python train.py --head_dim=128 --norm_place="pre" --norm_eps=1e-06 --positions="learned" --lr=0.000706 --lr_head=0.0043 --grad_clip=1.0 --schedule="wsd" --final_lr_fraction=0.02 --doc_mask=true --dataset="wikipedia_en"
MLP neurons of a small language model. Each row is named by its layer, matrix (up: input weights) and neuron, and shows model dimensions 0-127. Each number is 500 + 50 x the weight over its row's rms, rounded and kept within 0 to 999. Numbers have three digits each.
After each neuron's rows, "fires on" lists the tokens most often at its 100 highest values on Wikipedia text that the model never trained on.

L4.up1401:615506476522552502505461532521472485467543552456536522565440494492423476523462507475448463568488527514485542526567472484571549575518463489551442457448423413523462426508504464545493487481485601512457535464545570559474497379467506502414354515535478537490618487422550480455382525491586345446462497498511414430510484479608517459468580529523457537500471453451535572511535559531478573436398
fires on: ":", " details"

L3.up462:525537478463559465459466493508582556476541520488484448545509583484523421594528481471472471544498527530527413446462487549497496479555482469489465427454579510457429516548425479521560469378534486394472445388504445446553463449550422439576500511464562554547524491595441452499487505523497518475470516464572493509573528534543551581456510549576503526493441550415539559411467509479441566539465
fires on: "'", " of"

L4.up1236:594575487531451518503536523561455529460557492489447549388463484455549482524482491487446551561476602472433501573534574524521529458411464521634450497483504395538462409530554433471553497504475567610542572447576471590525496490503522522390382501566482537488563475451505430466433478579553342539535439497526465403546523374513523503442511613483549523441499420520542517565453509513439502407462
fires on: " |", ":", "\n"

L4.up706:506470587563494501445428472451559435453493499495534456537471507425450468540544561440557601483395569526638596501514442561537527509488526477456494525485481466543434493571541494498478528523523533528510516503471485514550492513505501509472443544492550479462562485553449472434539521479490471567457455498531538497499451506561479412553529412516524487383612626511527489472417520448447504395553
fires on: "\n\n", " (", " also"

L4.up25:556482497440486506488525513506458456585450580472532568561483540540508554501448484505453495552474458533520525457556376446449510510476400441521477472440544415514473505520525580499448583510538549541591425562538392530335474524469487417504598438576447490524480513496549542460484442523559546463555459394612476523477432476502526464471466373558493503622349537555558463529523449569530459477438
fires on: ".", "$", ",", " (", " minutes", ")"

L3.up282:527450419512475508500493506512554544552536529565522447611590525535485505509454422450543542506451483534534542541465480495553559502401526556507435448462539485587484525553487325461416416506498421517538551494543435512465428391422575564469469520545537533518502442477577514500697545536496429510507605444491543534528488494440532455415537529539515497399608474517535585505504476481504562518451
fires on: ",", " |", " Party", ";", " 1", "W"

L3.up1785:503465477464521549542442526499529528538473405573509425475519416555559417584472480491471389476512517513519481469493486483407620467436481514543474563519517569594445449522478391468469396532457366457570462582517556484458476498467537512550543397527490428492500531541486494472541577513655500566513494444404529504509510421473500573433514611485553522421460439517499466495490471449411468534487
fires on: "=", " In", "In", " of", "\n\n"

L4.up112:527403426498552520467570505506398484587522490530459449528506514448484485535424532452424507515509435500498520440527552509464427513495421417563514589486477492593440402451486460557441436498529492502549478568515528414435523510505474480467462510515515465499497440511502495470595598521576475576460528479498466477513460448634551450441496554550617426507465412505459570511530454507577546489493
fires on: " =", "=", "\n\n"

L3.up2034:519558524557434519552620526434541481568582622468532477622483478475517465510522467539537548516470424595459467511427524470536526419490501456519509517445586539496423492544448484493535562397572462561496514603459493497498488539496460519461490538486506480491489520487489538475483501528485494503463440508459645498435450471572518382483493432533447436549470521502517439517509511482505453402499
fires on: "\n", "s", ".", "\n\n", "R"

L3.up1824:480526485480457527491537504550541637555496519493574428557485526469512518592477457475496494463471523483546507496546570497528474455556486511470526494510495419455489460496500567527582544481453601470497426523531477430448528430476443455547505552519597436501530498447434501481489513520554464493537558563426377440489458569447517564524446484492576400616521545532509485510523556430457503527528
fires on: "19", " 18", " 17", " 185", " 184", " 16"

L4.up1647:527494506408473517488400502505517538481453587482565390515467578462403487487431528507429413463507508636558416466500451483461499499397486464512497492486526466493500461573385503549615573532575505566445626529504462596415467533458461546518475515533539402535530461549546491492486479518556386506460523536488517513529477344501515472516475555521523415543439478496546525558541537532505557528511
fires on: " (", ")"

L3.up1036:514474458529486488540545480457494507481535535554517556513402536434475528471451464429414392499442562573546508569566584503487621441418490496447456486507516552421499495588490519541523481447515473502389563519528412500508455464455541599469461513548486459555510559516534583488528452444505466511451516459518705553461465457484613469503445484541482427485549494568511430530507519514578532487497
fires on: " U", " /", " ("

L4.up181:507481535496544542490517532494582493481584516484559504473559556411594456560477438519527482537540498577506521527431490491548537549530487613509481436518553685478467455555455490561498460437516471535488430482490523531550466484470449534512566527447549514588560510448471557482565500492535482425528510430523585435553448458471602553413474502541490496571461523544565430498535460463472453518473
fires on: " of", " March", " June", " May", " December", " January"

L4.up1146:538437506503497512492420490539426491538510406427453585526487556567520420534430450517530436431489526462418547492419584416476472465445521531556443444501517478536490415552482544530516425497459515416538432482552427489474517594509512506417430453416555496474514471596625480458509462500504473521505522542512481579531501417481458452448446428563438453366606517510510437526555544420447591503365
fires on: " |", " lost", " losing", " win", " den"

L4.up1059:546537458535572526476618508543507618485594500462563559490518509519490550529420432448441457481463500516517517519467581435553531422419472382582481463567502475574483486534494461494633531491472459413467499501501423448512475549456447522542494494545517505561512494475489583476500491562488419468459566398324478471473528492508521558498454457549514498417392502480442537509494498397479526558495
fires on: " 18", "19", "18", " 185"

L4.up101:523510442455558538497465492547524537521521403518464554515531526425542546568451504442459458504444479525448480539559529395551475498435482490521497445538534456488513512495460556494449399452535507403508511503571533439519585427523490465408500503439522530464513472578620635438489440542569354476496486520525548538480496454512480442520526538489484421445476499528490465607507468426502476496504
fires on: " |", ")", ".", "-", "A"

L4.up2011:509490462425559526480536482475465494613510514496560441430518455490523488583606462508451504435486475553489521605473439455549546443475464476525446607431416544510416464551540450516568471528549569534605454531534486418427562512476475551531458402437499446480496540538462385502562375568558559504515555520475530496612523481506524559463465456516532466545578480550581610572454439493528434530535
fires on: " exp", " conf", " inf", " imp", " Inf", " aff"

L3.up1345:528423378426513533553481484574502466501483535470492477435501490389444520504473534501483539552587388556556503453417549434469557593497533431467463379445432493542540515568516545550574512428606438592550566526522482479426536484547514502461501566564519569490531476542525481484529451504564578500448473558489594462527480497590516465500529487479562496407543479544471496439503503522477493488510
fires on: ",", " after", " followed", " (", " /", " and"

L3.up828:549439527467457533464489523532578509487562459439511654491506523530528530488527484554432476494511480489495571541506453517535444483517411464484501514527505424489502470580562427504503488305541573419525522466477536500520437548445538465548445542507572395617499498509460543470592400507531521490423502482523524441518457437515509517493468462492467474502481457484528452446470461447575581460575
fires on: " Ti", " du", " Tro", " su", " ri"

L4.up1203:559543422382434505476485513439479502559540542524512559420433530456478494465496515497420512549603549575490430559462462502516531415444478492454472428557526435422539481597468544532493492489488484594497545500490445581533433545467468517468544491491524547489530518482519472494506538493565493624505504507492536546564517408408499562481481386531489414470484469545579594534646545479527494492478
fires on: " in", "\n", " (", " /", ")", "-"

L4.up1655:482508530521506504488466478479508529544527426488518431458503548496607471539554519410400503521498394507598515503475417481524407430513556449515512378558456602473507539460482479502500455501494533483567527453442513532490457464440576546378504493452528461470492416495478544448486504488510571572394477521543577620518455509544507567480524521518449450367599558470497563552385472525464547458575
fires on: "{", "^", "\n\n"

L4.up723:526568487503492545439469547551509460539448542443479614536514499443463530472553474619480478569499428583506521529531448468520445512442409485548555469505447471547523469521563588531535591484537536441497503490489486401472487543470520527475518451498389496477475487561462510467519458528533447437523496481462568496386465466541566459519366474527499546454498539432511452506515460542515523478498
fires on: ",", "-", ")", " in"

L3.up659:499490446395495502480503537452554491525478499482494501608499528553438520579373507477541481498398426568553489463567436565592598524436545578503519467500510400532470490523477530515602537521464501589387486555484479421474490509505556500485480591513490425507558521468555481477441523471412385488525537559518558588483467506516513438621537583484514546581508531485493485526451471482490516421410
fires on: ".", ";", ")", ":"

L4.up1569:528507516482570549498510470487547520598524496466534537582525518429438494532439498561483530532499439531560539539503530408514552539508473585457575483485440465566481495505397508546466493494517412550503497518475491413488503577526457444450509520395558433527498468564548521436579471513492472475459541489475550519496499424576451498495457466516530469556588590469529507540513470492519456487523
fires on: ",", ".", ":", ")", " ("

L4.up1356:531453543485498521457511511492474418521547473527459475406502573442648477535395532451448522585563377546487519476546531559487520446468432479501468546452481445548467476563480416542362458538485405539593437449529547497489501437480548542506494487531578381530498411513403516442412632542614423525508531488503566506490478470548552507418521521523528583450454504542478517535568508496463422442412
fires on: "=", ":", "^", "\n\n", "{"

L4.up681:497514506579451510492507466500517504471534442502494499510466494491592463584398518516457471456561504567511531528469515445441528485468380445477429478541550551479436440555514470568446485401517563504591473526577458459523489499511473471477462444470582507558491532527464446462475447523550566428475419469576571524546590482583500474428484423551473481513485565459556411454505506496419495508430
fires on: " of", " the", " between", " within"

L3.up70:540541458598435474495452517480462516509506516531479456563520477479489430527504467508475497548537481468564515593469512486384477516492423533486444434560461449542435449577539409525564451420485459507453448399521536508463436450483515550523432495476506510560552475514495560481426461556528493522502442445540532466498424482499460507523487429526530532614525493531523577486515523492540495494501
fires on: " any", " most", " late", " largest", " only"

L4.up223:552499511474492526580450504570554495500524517473464635507588476520453450492452526493514434442529412534542603449509479371555526516424551527427479464508486461552503405546569430522592517499516370438452551437608420486578466434486461466511376439487545558483556508457699473464612466507541449434447550481467483500590548505467525478481597505526564439477579540471518600530511497567507497489561
fires on: " |", ")", ";", ".", ","

L3.up1630:531537496541570492467579499405542563509602457524440470575510497431537421551493451539447480481490419565432587473425542547557488440527478444569507497375553436478489488514458462427613459440522569562480387494487481472589498509492496518576516557454542401440471536417410541431508506490530534512480466553481583470403522548548514472541498430492518465406556444526506521598480525535448483466462
fires on: "\n\n", "\n", " is"

L3.up424:536453359505514520475531500549498513548535464526458512495467495521467405486493518522442462528530391468456488510374559447497575472477545504557416451473455496451521531526507439460564546464486354565362604371539531507491490482471554474477463542544497522435561581509595492482542521505570550493437516459418457570552472512375517528478511570509515434421557458494441558539587486408532485424484
fires on: " |", ",", " and", ";", " being"

L3.up53:495491599497492573522571505554488566482463483506606527503487553497555508540515531490498590410447479553499505495557488520510491472504472424560478528537436428431477421523508652455567548501539545380548493489515470476506521568475420483626375575507566415530536489442487503447534555511621497563453445471441414440429442480505454516529448450531514471446384511458485419515514557394467522509498
fires on: "19", "18", "17"

L3.up601:543485520539492552465544557526536485482489587535482587504501537571514478511334512386486543485431528542481459509530441547443396538464447426584503508555484477541501469532592551474483539452528526407538567426478543429556498573466465487560409479479544449414569453500483418449501590513534486509516555434420379375490490501441514492467559490526590479447384458471517547453567628390437435514488
fires on: "19", "born", "1", "2008"

L4.up1030:522530511533593516502549474524463518452479537489581433463496551483455430519417494512459483499405537497453473499515487492569579417487538523451501445607566463462505430511463587578535522530555481480506523525493349451475501481500443490489464517541580401492555475636510501521506522464486393580484483416484556588468456441593459461517477461497500437512444563497523476519490518453482614488472
fires on: ".", "\n\n", ")", " (", ";"

L3.up1700:507391442559500535445455534488544511570481409498579453501595549432524482530565527508476503511525461455554473438425466405500461483444492497512517506437518507479528554405508489521439360497508567536404456472516443513418499470469537585431501400460451469536523498474531426455552436570478504458497458549593631545488489602493585495496566487492530467538568513592541499454498522523478465473432
fires on: "N", "^", "°", " km", "{", "S"

L3.up1882:526503461346545514427523545479547564575508433455576571491510535499520545552409494592464542559521473575553580480503478455453568554469500599500473569539410426501465422570499391467468478473544547441540469478495569386513501588471525513548602439423516411463435474558476596491492492552507452575561555438551500542474484421412531571510417411494552457504497545506571564475423428601502497484533
fires on: " comp", " exp", " app", " imp", " Comp", " rep"

L4.up514:527428514496456507476476535522485510585383529459468476493471557407445555480576495546479492592570550571529465582496427479437519484526405532590492454535485491509531466548575537472612615398510558560505538608505541535478475499464491570512482534555443500482564450425482541470483507474593515490450467488601487504435486491523562470517502566590492506548460495542435535510502504538514496521433
fires on: " (", " chief", " president", " res"

L4.up197:502539473601513524423393524529523532578517508493534498528552553487485483479514518488526543461448521496511555560492395509486470576442467518495509500500443543522474562486437515473464465396529518400462558475538534467548509422526440394505486548509481475427511537480569587407522451472553400499486448490457489349499552540555502413547512502472562447480418513470458521452498496438516523459548
fires on: " and", ".", ",", "0", " ft", " |"

L4.up781:502451447529471536527520497546423534580418495538511476638528507446428451531578503530469525547567444505539577546509436483427526489469514538454481453431465410542464541508493480504535460413521484485427439401526611588458448453513480481528570604409595530446541504532493517465488501575532491448486339531549558513608446483518533479594502449587574544457492445502476467458443444523504499492487
fires on: "est", " most", " largest", "\n ", " main"